Weights of a small GPT-style language model, trained from scratch on English Wikipedia.
Size: 19 layers, width 192, 6 heads of 32, vocabulary 8192, 17.3M parameters.
Architecture: RMSNorm before each block, no biases in attention or MLP, untied embeddings.
Training: a variant of Adam for these matrices, 901M tokens, 6872 steps.
MLP neurons of a small language model. Each row is named by its layer, matrix (gate and up: input weights; down: output weights) and neuron, and shows model dimensions 0-191. Each number is 500 + 50 x the weight over its row's rms, rounded and kept within 0 to 999. Numbers have three digits each. A neuron's up and down rows have the sign that makes its largest values positive.
After each neuron's rows, "fires before" lists the tokens most often just after its 100 highest values on Wikipedia text that the model never trained on; "fires on" lists the tokens most often at its 100 highest values on Wikipedia text that the model never trained on.

L4.gate406:346536574484494444495428606529555504501476469509481497513465491503550507517485511470487514460494606496489452527470462536413468495518429546417489406481475465511427480434531613486531482516550575462428513497484450503586487466470536589462455520528555509478395565480508470470519478562540460486525421499433420565599572503517394499589451522448515476476508480487505487396494496530468386432524554512503531452473575518488362554557594457482509461469508590474557428570476557519562507507476503414573553523444478468439527475622520488457518489559469460473481462503569625525483422571534563489
L4.up406:533494564399543516568482457632575520487517476528475602482453597449492539591531592511530543498523489533503404502445399506527470462441482494479554570447486497423395431534466539511561388538455421503462424465382506492425553540451405509458494546544513501449545435491556527546505526549448482502489495483498468553542486478467504501527470325483487510468545503499435493505491480526482489543493464507479483507433519538420540482447582533570578423587528486486496491448481493520540513445512549529485495511517476513575404581489382383531458541511588460495472443391489501508473545471464414589
L4.down406:520491535482535494518522481650578535510501475479520482506470509578573452599497505518500481500513485547570440540557467486522495474447450558480522564557432505512461448496501515520547512451547478417448379508451642512479518536502351484480492501499505478512514504533552459589521478537558557477510621513512467560466450448536490468509537441501373518509646565535458433565501419467395588499457529490571500479460547501421477554450490547483552506569474576581451535385473539455618581445519529575494431496559486524478505592512437538516512499511605450458482463500476486485548535440503560569
fires before: "\n\n", "=", "\n", "|", "lay", "The"
fires on: "=", "\n", "\n\n", "Rep"

L7.gate1020:515567497504500411537518503586514422513506480532457476518626554575426428486509514474559513524531433437554574480393479499542515416518479540488410507485480502508445498523471538570520506557507472458525527477538486509503570455479514539495470524529603565503448396504558586520458438445526465528535404541491602516469456479458560505404506437457487480542627468500569495551505491444502516419460497520488490466452496466392548430464543389566554495387449449525529495446582521519521593437486480441548634479415530523529463544531500564473522595524533555464569432450606559480508497455441485418
L7.up1020:524509411533545479485546479482403510585496497498447521580576424529479525446491483535503535478562494479391476484461483474488426422387545465531502519503495459539434456448426414452512430456507365449448505488588467596550496588522488393510536485466485670473519576525487519526459417525472408509463564459520504580380482558444506505406552488538550510538491474498574567478482546517449528529500559437553495450506456463447558461532498465508506453515519494496497487469490581436419521451516439489460505577499596573440441565431520554480478435435438472499491512542568549451629498482452472522
L7.down1020:525501406492515472559465611453523481507461448531440600591544483488491536559430493497486542490552440526521556484494492435504481417525443499637455480489461494556468414515506539546516605440482453446479568402555536530547466464544473523570492517487528588445566485452504495545554485558426408493526488497544486539460526491538478478381549552399520376496598539570447536535442470401560502463525471543574455569530493452559493478570466401457525537561512467490505473484449593528494417424592438493497526454550548525514500484481533508473570550446534542501490490499563587470531537481445478340
fires before: "="
fires on: "="

L9.gate632:569558527454489510478511539531579498476484434567458424528521515522386515482526524523468348551420440538478538556546457527586504451502470390408525549443490467488441511489442442513409483533512492472505449547527515582514376543503452577433568427466534559441541538589448470509479442494496546388485436412487483426551517540466509516455517507491483410526492478480502474534546495624458497568420511513610527361527594439466592439491480486570566509587519504484526508445565510473401411516497573476544472462433526552524470460505509536510462536449484487521488509474497504458425473458504457415
L9.up632:470480515442519561547553383440496446431534529551540441520475546464449470504462501483563536399476477486523595571483477513539442505558571457479403428590589505494461516467500462508552524550562420490579462500566451634493524477540551658502561442590515472454561549527483507570502410499478520504513552565546570578435511552400472508444519547572463417478483578610522511532448543472544483464539534540427480474463504472481452525507511556539542586430532391494468481505510513439483511527483495464449417451471504570535417558383493453437485440489560485474495462464565553516548474481484446442
L9.down632:457447430432445548493576432479435474548449454565499440527476490502549549463434528478473492455565416553456518486532490540507501547540603514520501513440526463523498511553449512425526430448455490441552430535508427531512524449520461494522602492391528448456426556488462425511459644530467521447543510454495520529483462488544414426479507433502414465460472468557462523499440441507468556487572610482452537557417531575425501521479394410455546523505436462477404439504489612513575430583513549444516507596529396619425472435476527488518505449499490455507478496529575560545549512434468558496
fires before: "=", " |", "\""
fires on: "=", " United"

L6.gate222:537516500478510509517496585479579486444419538555529398455450524521431539436534465517552551543441535481482493497583505485498549582490485521627546474478514465547482472460493483530483543585608527541554419523427480549518428507550516473542512524632568514444568424548462584496464550557568501497556494413487480553474572508471446478562550514479457635476401531472493537567447461500502462434442502466518570407520581472419500489500415540380500556534463551490430425410590559510466544468502554475547515473511431511480556549552497567522447494469495502432408439533565542492411480474529599514
L6.up222:529507515403507504511467628378536533501514528470504523460540456401576417434588478438567540575516524505488507478575405484440498584480510584451516526469468529495480565495515490520552466421507402512446483528506374478461453537507548500530536459515520524534466480552470579568505529614549493397442668438494481518510545462531398429447516568461521501488541545465503543542495382483475485541542463496422477566401504419467522469508592566496480456474480437466492465562538566546482469442506436567531444553596490470577477464524405580449518490516501458588502478559524510489503488485501545495
L6.down222:547489508472446560543533435503465621475537523549490604548532579441517499512462524512546464454528466477566444508515358390486455464495438538473444591393459532500481475486455497503564385433464536444474456487555459510417578526538545529541535452443556442490441464510554398537441506534479484547473465452603586467501570559462611474518595452399534435522442480485459565530463512531531559587540509544521537537507367573456511596533461448527544452510544460559490478465496546500494507463510509511547461492577494508588534561535431576564403566540478492547529445526483500472457527518443462473
fires before: "\n", "  ", "\n\n", "|"
fires on: "|", "  "

L4.gate478:471483468425546498403483562536563479466498485502506436500432517549517484450511399491530418497408534426471484550529581555528436429467516456469534519499477489453432485520478518538443495539513423500577524563468492554542472477487449521468452466594589507590477516489476456496443497585432643502440508603534447569524447543420468464466462536551461556527529544464540448478456469491528472407445542560411529490468455490545517437431514512599489536494567440454544440566493570479482479497562481548562431492420446525416402455469551337521491479501439521492507450532499467456376442578403460512
L4.up478:577514499451447497483523511456520513525428505498510504463420402566399511447543469504462416473429559481390475521489433503524528476463571555555480431443558517589383478516539439558523505563585513414529472459618445552509332486454564480503492488540497503546543549598510522491517502428537527484450387489525581557448553542514516544439483462564480545572493477488481578472576524529442526538475478516507458477509546538463526493475500441587499529557554448479458506490545404486365453550545493389475492511483517515428537540464587468545515454496460446449411456498459551469526579496536378509
L4.down478:579425517518478537579599510420514483590526481494520575530512407460451503462456509491495484510544427588524498472527542408462477500548446586536333559457494517549536445415494423450478524548565464588519530504527417545512349532469459493487525503569438498522548525494471517483487544470558454409405519481526540484421493513482448531434568516444475500526490559421488523466481452545499502525500527491515507449447508596504510490450463459554562582504463514481490485630458557576387518509439540447445590502510582566468441591439509553475506464560510595506474539557569454505527418451493427546
fires before: "=", "\n\n"
fires on: "="

L15.gate950:492443465555478532488505509466572491461504462518493557418498433545432539460496432598481516521493536530515494548524518544480530506550430520556453528527570509465454458502556537559469565543481516551593542484420595568526425450452553511562514521525471601453521542535449509463532529491607588478622456564444505539460442587416509474617429502532470462462513428515506499512543574433539461502496460546623448496480574570527572503616539469616517542549416451447550557455548445480455502478533489491577512544422598486476426441514459515434553573518524503490411455448482494471543516421398534548
L15.up950:497407494525506511469471405512452421460404419583530512477555552574509607447422442447432546398535599559481539394472540541449510441448496518430410545471451515463487538483469492548519540456503480481594513477586559547467452521506504487601575533512466456540479395460567528673473492496555535475529496550517466513454517531478486537545541473558502541520486408457549493509551468596544504460545392521582563451552543539424485496527477470555538473467502551510459458494528438461487502475439476455515540488575419595506500471486414502498497538547587502580496488472491474570555503592434417457
L15.down950:517510445501582683437521535568451603402438438481471481426543555570515499507536457445514363547461558575503415596534571436482490528464477489583459523530317511527547510581574564595542457511512448534533484580535460488498524542524496522482493513451475525531500545535470469508524502486463457535497549496550539465489487505527502499527481486543516527549485499441434435511486539480546535502467504649493465482451526503546506596528572525608494477508536425467487493602533474538492508496554486553510464560526410436422429483495445406556568488450442543468505469455504513448582522479526490601
fires before: "=", "\n", "\n\n", "-"
fires on: "=", "-"

L9.gate822:450430510495500489457480502476536519424499589567550588484463527548511431470492445512512472519565446484477510605505410523465493602444491576484468517522469497442444462612475456557493454392503533518416489488601492454483465460533489579428549490478495440368472392423543489435427393553562449472533418529473518515468554472582516548582430479528545447494495477550592476539504512544446506504502615490528493447415504463470419467549525553566456466544491533539480544546534474437498459408509552565508472540516505433553498402559437408562474492479525521504508507558477550445462616444493480391
L9.up822:505424459508552535500501477485541558579429438534461510449499463607425624561494474462508459521453440494483494450540572493560528500484470509513453493519490467543575514502468431451539470546508520460483514482609534526512502540488578500488501504445560514557560592488550541497520507490625460520521580513443523623412509502435418481461447485407436471481550579537497502440511519548598479477466543555470539553459544492424477483509545483552553494473527477472591520462560478584553516556449508505546464588474608508382469529414656553487566600367561448483525473540496505484593511492585510526
L9.down822:486433547536466653477445493587472497425609583447505512574562518472520463499482484448486408545557495479540580538483502421497448520498532475417482515504510472494531429543545516418524476504329518509457546428582482538470467447533554566565548481487447559424530526456556540351478452530514519491436554408416542409426513471537457544493592512371551583530479520476427546482437569495539489489403546526548511557505470515479470514522400514491482540483500462460489466567444504452542455486507465458466513474584528445591537513516541458575489542511498583535464528447482543431466488506470494425
fires before: "|"
fires on: "-"

L4.gate99:524540429541512469541500447465439493477522448544500448437500538538447527445454428515451447528383390506415625556536505541484559554357444561519447550550522499536523463472449486482531429493505486462447563460516451578447320567448491487567525463511453494595517473588547431482479508515464576504536484470455467528542511533429508571477441521411465539542466553531479472452535436570455506588494462462534506537443467536488563474531480621565477507568540507541438480527501436366427432501564506509489454539522547565436481551516563517479570463551505490511494470469406533548560493485479431420
L4.up99:509482479432523519582520526464581494413527476424481508522486397482522508585437470473507441429528580489537516497559473439553421443521561462497602447431503469596519548560515571519472475574577503535577468526473480530504456550457432468431462455561505437530488479451476529565557476431501467565488411543500470448546488433402560497511507544474455576581464485438499464545461434489463405504503485495538482485516543578484583484489492503557481468449507408615565487429525602625517511442470551470464561503453439570543502587444395438420432529492453479520509463459495409494463419445428517425
L4.down99:485465425505538553524610588488488546539520531555518541503524536441533535500420561482506482481511388543536523504560593540424587450445507418510400508530415504575533456514501444471539613456579556380462552474548471552490471480496457509515542499502504553465507490539448528542477476550336482425490520475464584514458481612406505557431493498537538529455456438520485461533466507538532459462553494529494504494581525508426587546544430543572605507640426511476523484595483459505403457518499539456441491506527510531401472509503574553477497457461500501590476418510555507498508556550479446423
fires before: "=", "\n", "\n\n", "\""
fires on: "="

L15.gate962:478497511511498524467426485507518442440538514444490559540470460561372546468482548491503547483620547581473496529533479551400526399469451492566451453570563424529505547509485437557572426467534503533490547437570464591489442552512514514538414447590430554378414567533460488541512485483602653494496567396481581535541469530420554527537475567490469529521559436451562497455527479515498490528471498478443475392488546462512539537605425495472511487534487551467538465406459463557481430445567556534437481530487523452548554535510432480482533507553536465470494567525524534491429511384528542478
L15.up962:520451480464439502445414457498379470452518488521490466478539528475532436501487499521470562593552452446443536426508511554399507604511508513556404529473464533566488487524456448614521502531550467476451570387450581446353569475513473433564577538508513454491502441490463525482519523511449522567490515581568582439483499534459550536433513587582463460469553502537463523452517531452472553578542493398461471516439531476435518517513438519454546541535594546492429463401540545448408455476511505505493488502531521539425419584542416542437486457562578488429495485507429478503524427494452576591
L15.down962:479442397540568577401496454581526617554428449501548489530534445473562467507478515452438448460615418493437464501500515515554452574490554503410571520435414460531595510516481652535510497523433525498547394548509542522545554464470429534451563568490463512521427414494558537539508529471479413438471547406490541462556502484441467454544458510508534556514451528537497550482511470462521559441583510506540546520458509446531516490501531473522539455483420484520518478401344615464542495452542494494548565474584487463510546487467468535497511549453530499454524496499391441513534572468493497611
fires before: "-", "  "
fires on: "|", "-", " 978", " Gra"

L7.gate786:473449498457592540486515636433548492494520490471502556423468514426436603526608544475467518349522481433565547557496484512522526546509517551491449429586414428445525589530486465500475499543533535463492414446459472537465449463408459500491522444492522531483486455423474546465361481619501494493470551487536495547444549451505457481416485477504493552494492517496395458538528494491477512522431531546557473403571529506462471468520567537499480422486505547443537544520417445466506399436491495473538560583507496481416459482482490502416459448518531586521484575591434524447538533440534448361
L7.up786:416432414510530500446500501493483472432573553551483532490505528498534537495506381527464425517566455550572441550487590553385437396426409519399457490464570554536541493568529530457440476509532561430435563552502527414449460361583597456456524506439494377483491532511527578532447511601457445490433545537480425540377507480480509416537528403485421506473554507522461463526511555568485459444504501447557518583487489419511443548473481470556553539560525450510584477506533536492533548466577466570500497479497476522515483529496554522455466481550560495491489545415475498463454508570473543544
L7.down786:533574513480469550508439452519527566528487428557531537444508551596506504571437584500486515607470478482445498540572391445517507504464541443492568553504398495482525425518503555510505486566504463589460541439487528564378475547469523468506478556480433492479475504493497529410451493500474540498415480404514457558493492579517466508623487513543463484488455534487591476417530509491416479607475544448541525410545482635466545586569428530561495555497426552434485537546568553575475515502482515560578500491436550493539374524463440388442488542434476543526593477419452444467492500504528501471
fires before: "|", "-", "="
fires on: "-", " life"

L9.gate946:450551538433421516537555505496566457592526445536503508510588446522415479504490486505482415428475479472563487552578487567526444453479496478459409449583520519547404433521458482618434497541522575454548457493609448540554452435429532493466558457525504525515507391547501470584531513495576461454455452524502506433485557566370537504485457512439529516597385487533520456510583490492460462446468494514518540451387551535517594437415483453553565557505529467467549541428433422508488550504534477472533530514503536522507397528491515457532474490487497620514522537497551547379464395475482544533
L9.up946:505484525489426517477563559408511471544449430509452464601549514477483534535451457498464519452488382587559551393476516448532524457629504486539364532491501487545510521577447434483521525550514462457507500643530517607506456424544472505498597429518459468507493497616491556577481473561459502480563525515581528379456550415540528593439527491532436425546581570517586545533509449512471480519467487565563471455507511548452519446502528478559536502529547474527509507499458546520346392528490512468466506441495552600505499525512509504512463554450554540484458521504604532525467492436445536495
L9.down946:463504458447473398523434509540546605511451498471510532583527445498598496404525524522494446524629462598487540383494489462377507543530493454494479459475569523469462465516449520493489509447485524507621484471489541401470535482498464491572515417463489567527498531517484487545511570463491460500568496415555461530458458493499411427515505536527484439440505430677531475450459544480490590534451510556511494539520604431513436509517422495433443509522478584465510486444443521410557405509458504470544543518475427474481508564473495466562642463439490478484476505493583562437524520500425589550
fires before: "=", "\""
fires on: "="

L9.gate919:437474543576409471428460507483471492431388483522509502447412505463461505536540614497511495427449488513474403536579545517500536517521450489574516586528447520495524539564529510616448512499531508491571544453420513447552526508500526549450543499554422506534484514510554488471495386441446542479491440421552556467492452541497451466506478564500433428492482453510501539629501480502479449498537527576423499463517559447531495506519499405528571493418466570660553532516500466568485499508482438465477541459407457429569674529393564479451534448554506437503511483417497461467481423461521529442
L9.up919:459552524501510500529554467503533486489472543476540471392482546495425525421465397462499486460506473534530372490515438474556468394475505419479513590398491553419415526483516402438511506452449526535503545463491519524467535486340444509514436568574519525508519464470479500550538414570383485511576514480499527532534560509554494521525408615517466559503439440470548571553474463462536403464547466493520472500562472518529437479504465517502516462476557481513505516509453513344529501554550539505428484468469369474492512497508543424511500473567548589430493535433373487408445572472475555472
L9.down919:516505440489505504485394531514464650485507454502562596547496470533442486528457564473467503467479494459509543402583440558541562544476512576500526539545460452531465487525534527437486482451510573388502533505539499555443507555533524468502446519490520451512506454583531501458561485517504500461501503433537527526434478533406466456492516453481439457493572551540508500566513562420455476456497502538544560517465606437456493488427621590503590525470465474487445489568449530545431518416461579555411433529553541381481441573480455554413555592493525418554615518507433582554412448490499404466
fires before: "|", ":", "s", "IS"
fires on: "  ", " by", " |", "(", "N"

L3.gate418:543537440416430473545537525569511495431554470482510509442515483481486380528497485520503462543514519483557448538460462441438497522491511527510477504490434499422470524463473544562552534531623611386565534529570519621449519512439644496389509422555484544480604492513562485557491464436521488435428550561506571506330520484478484528496421453458501464569511451541523480505571392521475424602484505481544472496431528495560543436516482465467509470382461468521543525527489497483451492416501501528541473509487498568476409541496468474531442496485516511553542562455422517436509567504370554484
L3.up418:564449462486483509523675528526528487479470493529516551512457447506510521502532546491541564438474588459486540591595504536571577405559539573460453656509490554525514563458498461536509432552532557500511505566513450548563576533506544384484537440509478498467476595572541533531500457544481545591492480454563571600391448580510468457517396535527489495535462578472533583588508460480478506575474567431550515486477513524535487470503421450490520544412441520560548555454488499526411454549447456565439508521482543598448535448412523500508551509554486487481551539511560499488584566469468502450
L3.down418:467480457454404524503508548458395551536536455485505461633469523453464523381482416509469555557509388470504481504456428525488475500611441349500495478532506500451479507533444541505507526597468547514548568565555518538446495507484546501514462462421561524400540413580498479478469517515516528480458511523526584487554609429495534547536576472566596437488542512513646467475436539560490630578417485535487496552533433544530478422453460412476525492512469497479442502585527563510505485436503534536479460386489499487586524447542495531450454517454546518578453539500529570484481521503437514470
fires before: "="
fires on: "="

L11.gate580:377470390486587505468593552505559472523466517580487523451595508531461496452543463509479414575490454540556507484626566499461543481554410465454513556543495508488416500501510565520554455490577604497487544482514550513377432511524536449529459496532547479510418451480469501480453377517485496516503481471513486582510531564431463544522407495456426515577492483515505478540513449423420441540522527470436505463557495480518463471611490525472601559502534541532423437431519587464462468423468542516476487485363519576557544499505430496522507466484507583529415456468464415486415492404495574469
L11.up580:566499467419511544446521472455585559468528479459450563458420479544453484497603501584519491464518450559514559453551369536500475493545474521469527503509471545520462507545455508455482509506485575521515516457608546505440540507517565597463507466506384562633423516476522525502564482490566450470511549460468473472427436645518497491438536483460444525536473486549488418524489532537474459538532444425445556575549512397488494521513482426537514503569597501466530436554604476512596418434430500418593472524451480565485561464438474387400577497546615491523500487458513479520493528498493487432
L11.down580:600548471483494509517420533482453354511560502477509571621428491463543555552456513505478436462494385461432566489426511474533527482574517514559462358461536487507572533419544462478555461523559540455525498496506509535547489527546558547470498504467429520502480516496481482493544557512442517459508610509505495418377551494489500459523458530473508405446514516419475455500480514544541521442517508515542517529405611455492493463645486488460500505486464383421509461494411453506493409544437493406495534491556535514438403469556545503505550497567540618452479497487544568427478560501485380503
fires before: "=", " to"
fires on: "=", " |", " order"

L3.gate884:474449483503655472540417607384523484512394531495413613470583581444551498488592481511554502469553511510505524533475494539472399596501554522578585554455562507507515507463483497566513483544491546516534410431489506507483514483552465495456520530543610571426561525495471570524445469524533477478555614485494491519529528500489418616449493489479474514516542475445458438540424471575465519527597543415488506487496454566455449470456521553500605446453483482498561424474568549529497538432498467552510549510485583418443524569547445540531530425493566511487511448502420433462583458495526526439
L3.up884:376566448555563458433520538521517487545520392498520523516429560580526451517476464577489548453451653507541547522494475479493537513422515469533528536502517501507516458457499542461535536514616439554552443513469476550494517476554395628515460541521499412430466405525494465449500548511545520494484511591491440552523575555503517461483488574573516489513509508485473570523445393503448479395626488519605469495500490591520487489498566452539466466528533528477480520486508439440516496509466376407498408445496526527516409508464426473498407474514392596466509467504471562503537561580478525584
L3.down884:457438525503513482505504523417487474541502482510499541528505513538542540537531540480476449477494550534419539568509503491535487498453480609502561533486492522504518522517482498536464573432537493477559429508599423358591563390593369524388490517533468474493468610540468497529539424497431536529507459497516510588522520478445525484488547475541348499557549514587420508398470510458473454429642540471596502505484525601519498528457427583569439505530510563487435500420465581488547535445518551468473472461508479441539534453537469500535474570501372483595592552520467486537516486431504461499
fires before: "\n", "  ", " 0", " —", " |", " 7"
fires on: "|", " |", ":"

L3.gate237:643449492488489520537493495427514542438510536472526519489420445491518597525535545491541506499520576510424588587590497491472491531492449593589410590528503451530475471426473476521499496640483536506538500513532476539496468549398475546484489482476435462546576482499460471484521565423530483576492459492534520557399507573539456494470589501450514444625522521506481587537468388535487509424524417476470511518462541577487532452523487473603491531514496417543540521382438508516409487503507580483514488489460621596419502484461494521486569514444479472437442564445436483481540467519554385447
L3.up237:534602518445467437466531568473486442511520516494574520560519458477570514487492455470482546553441463481511464482512491451520449492483451513476385529445478449522519521533444436484555469589462456470540445501552509532473487544520547515476480412559466572609480548503427548458435422426582427513528563566646460450484545544576557526484511540551443469564474592467466453534424443461429395538421421477620494523488502553469568435539508432541480553535586461546468530530405538447391532448488448484490512419391518567483545515511499468523562546597488567521458523479527540428523492420522569452
L3.down237:519531488460483593511531562487458550646458527522484447542513507456503554451501474498501514485402471539507509506371412541629472578501486432470506560487477510503459569461489471492484537446542508522569502527557499516510515458505593509539514476533491619459520515509404566489499460598488514357463433496557600551563570463404516481420489482476490430481477643444534504503517568515498514530534502579503487469546449525492509517417448563501479483529557472487454488587458496599573526515543457543409471506519553574474487432506462543482460421457441581494489490552604493523614558535579411541
fires before: "-", "=", " |"
fires on: "\n", "\n\n", "="

L7.gate316:440550488384466473515563453482598508501455530563538462511461506611500489498485535550469552488517532495543438483495461569474492435472509580467420506567410484490472519416489567472530457462487416470610370428543429527428492538413519595380483503487553505490412528570567502406492430562446539481550549527545397470459447500498473505500534544465482555483551496598496441461456558493501453462455543511440553512434532569489441524470474445511398485596476474476518476518522539467496416481463442451551547548542596469508439591508495369545456456486563530436456495538488557462502590522444450492
L7.up316:513536424442476476514541474518552508437490450468497499447511561509487453560431520442545434522469403441482379480566402524564551499421598534459523399471445495538394569553531478506468441450480443425527545552498468617511477520511552564462588441620363526544552576553501402570467412493529457501396432426544502521445533524447564550467506499387458475489496529493463463516598561476432486440531547459509520536517478439416550548565552514599484538487476468515465505525597512531473499480451515461564411477451544479522469474452520469506511519486467462468468526430459503492511512535408551529
L7.down316:501474551467494618616467501405468501467527500544448505507507434516511605565518486482433628382467472538531513520436568491527538480449432485563468471436481515530489561532467418477458566520485448553393426509617550475466483502467490496465486487469526581451428430548493530620414543483658479511580579541457553520434436501513502568479496523535546430410530514532463461527465446473484565585494514520484491498540434441562512490569512524503556479487523528502532494607535491439572461530465470496520494467456592461425579489462535568489463502576564471539513563536577513509444467411487447428
fires before: "=", "\""
fires on: "=", " which"

L7.gate342:393470552502557497502452483513508496494533517422492488474576609532512519564574499471514538506506547578425465556571498496412444440520423430398439461499448499431460523495435581567483494531548528522452527514511493570533570434491497407488518570459584497553399428436518502514418510512549420482593602436518516488469619422530387526579468578557548432487535524545510483530441457545466489521536554504452489500455560450469458491544588461595458451453477522471483483447552550455521470451512463508564538606404531473477457533614465564524565466523524548408475498550592539502512457523457522503
L7.up342:520508500540514531504395511467512473529565498595538506520471522509447564566437473548500428590481522509514642572568627475541500530549524462489510475468521537465456397477484506503466569515453506425532509489522529467453453542517566569543552491440495500466492509539414511448514563423501467463467514485581532578480522523479436431533404542500533439408495540468443636622490490482557399521537474508418478494493500463484533565400532474466530613507526488471561455391558515541460544564454389575453520528554549445524533563512477528507492626572421561475467530570525487540493547478502554589
L7.down342:390534478485516458580463435466541476489512473479485470545508491508519502453478443500480457531494480573613574514522506509474471571557531481512499509455598525373501499440531529500526558559509489441551508495561512527454465499485470471547453567443548583560553463522511539571489509513475468477491635350566583548562476493488449502513538598610469367426536547563422586561542572533578469567529485478478524568521495429514413534436515531579497517494406568511498477420580588502531510593491504541476491500514490500411437423524446486460432577503562555492607511472565443508524557481515473549
fires before: "\n", "  "
fires on: " |", "|"

L7.gate269:483443490471506479448459564477468490519428540532544545449560413410462477538530553477584471516493490477528424420564518513519536439404467481550472569443449453485456570527481498490530507495549523484531438459513498600417553471391511474438567495531470477446423515482470523472478408464525509446575540489542529530552521522472560519412435453525509559592475514515402435535569401593382412400519513486556474431504537494537587457390424546464562583493479541441566502497379513509488575450437474501476501533501468501565555476585430514590469534418512525532449441516521529495511398511415495478
L7.up269:577556506453437500520499487558504551463577486557506505551535481561467588547367534497448456484529402532494545613491433494490441487551517543440510552493521529533513512482470422494491508456557578528529438578580541572457432551494554507554504552511557531397563600506447423492473542541504526562482487574608532499391438474511501505534439583396494474473504524421491432472516496488599523640488393415542540464492471461499559487447465578519549465472483447601521511425404452471453436475430468480492475493500513529463548474453562517456419479568539563475512491418524449473498583463454445468
L7.down269:515430504481408503513502496426601487481564510555486503584455585590468570545529467501503515528586398447584439492528448550506488431531435538423530472437544516472552478477462458492519487509480550512536555588593412490403515530481493502496590514512476541359502563560451421461442568505416522448507471543511594550491567538417487464453533510475448448492511491533591533532461529442573555547517480432552475541507499486517508524457462536511610442443552392434484488558486556527544484482564588483466444492511436515539457522527498408451545512454494525371513487514525605446441595543463547574
fires before: "="
fires on: "="

L4.gate958:468575502517499441521448552545529554430523567462508571569475475465540486531455604501501488453399527500498505535524537498483416550549521472572400427437520565561497438479462484496489609494436475522568513479572525566519392466474466440492455492533563481548463574453578516595382466490550446420437431527516531507519460430413474425530421502389484485395564482458510613495577476565513438507474474537509453498521482461452478530534562423417434422598519497495470536476529556479429508411562499485482477489503502501424493463416526505567445420508506436501481542516502549469629466535448432534
L4.up958:398559618435506542533553444458567544475571529503443533545454529539509490496524473479568532370405473530553491565593500411604492527477581478481488499463502486487516528517535486547518458437637440475535420638463515591524511561461498475421543434493432525504548520544542526550436486446521484387578474590443604437477574463407415444495508580447519483625518483473454420439430386494520490513512478558510452471502506529463546521528488443490544483528478522577498517471529551542414557509541533512538483524497428608494512574485486445563465492534461507492522518540501479474496479501547544492
L4.down958:572412457555563682573612425437430592582497488524498466505505444478439503474415517481485479510515508470473479505539504461537423462453520478494450642449541496540520485543485421457503508546501516560447533512480497478472464497473477495580444492464433511514540481589502485530537580452440497428528508545511511527556483542551409618442477514540495447542458572467469452475522518494460464497455490508548538484522493520529555530497518473635407357493456557453568551487457533434424454580471497518510524513501655592517472425423504500477560563556482547508578532478442464453421495444475484521
fires before: "=", "\n", "\n\n"
fires on: "=", "|"

L6.gate5:377436505405489502577461470522519556503512532486440495509513573563511412611513462498544489420452428525492438565437456465503463541502453452543482419567507467493591450467505516457524506519409548469512447518381503423544525511551479594459487556478534582512518478559526590548474549520508445457547464493428452524575554448475433534546520567495560547414515492505541531484548510559529468469467419444525500472530509488490514428544495519439542521470539384500476486605539553493591428522507569442651618603568510469453477517524446495497492526469446527569502531482517515603528598410542545483
L6.up5:530415466452514444520495458487613417479517554491528505480487575512477425506449486500463388519407502567518454505425500582450532563525550506491459497593472552420521494535480452466536462580526525610507511507503456504400467537648471570430508432431481465603521489537537555428443558465439507534439546515474527475555604498536507487529485600473552449414490570495531552561515503557555534512519448419487574418450494503419414508602466610454501509492462466514546443570504498509505435551492503549517546525522610517533451469570447485606551478518431480553566572536541531450510484519521523567
L6.down5:425485534454539457483529622475475463460525528672478424533471495528562550560525519503502552485536485464432523557456574475469535439470437477535457470481605478514533503414489488522594499464455474456555485549561533529523475366319504484495566505555525507496508509450464434633479477545485430463576466477482401442490506558548413535507606537599442502556532465502504534527504566468450507523463519503497485581418459543509567544408509435384484530446538577506465467486520505469495470510491540523417536575402453519527583544458535575542497500507532477495450502516466575508476490552510577464
fires before: "-", "\n"
fires on: "|"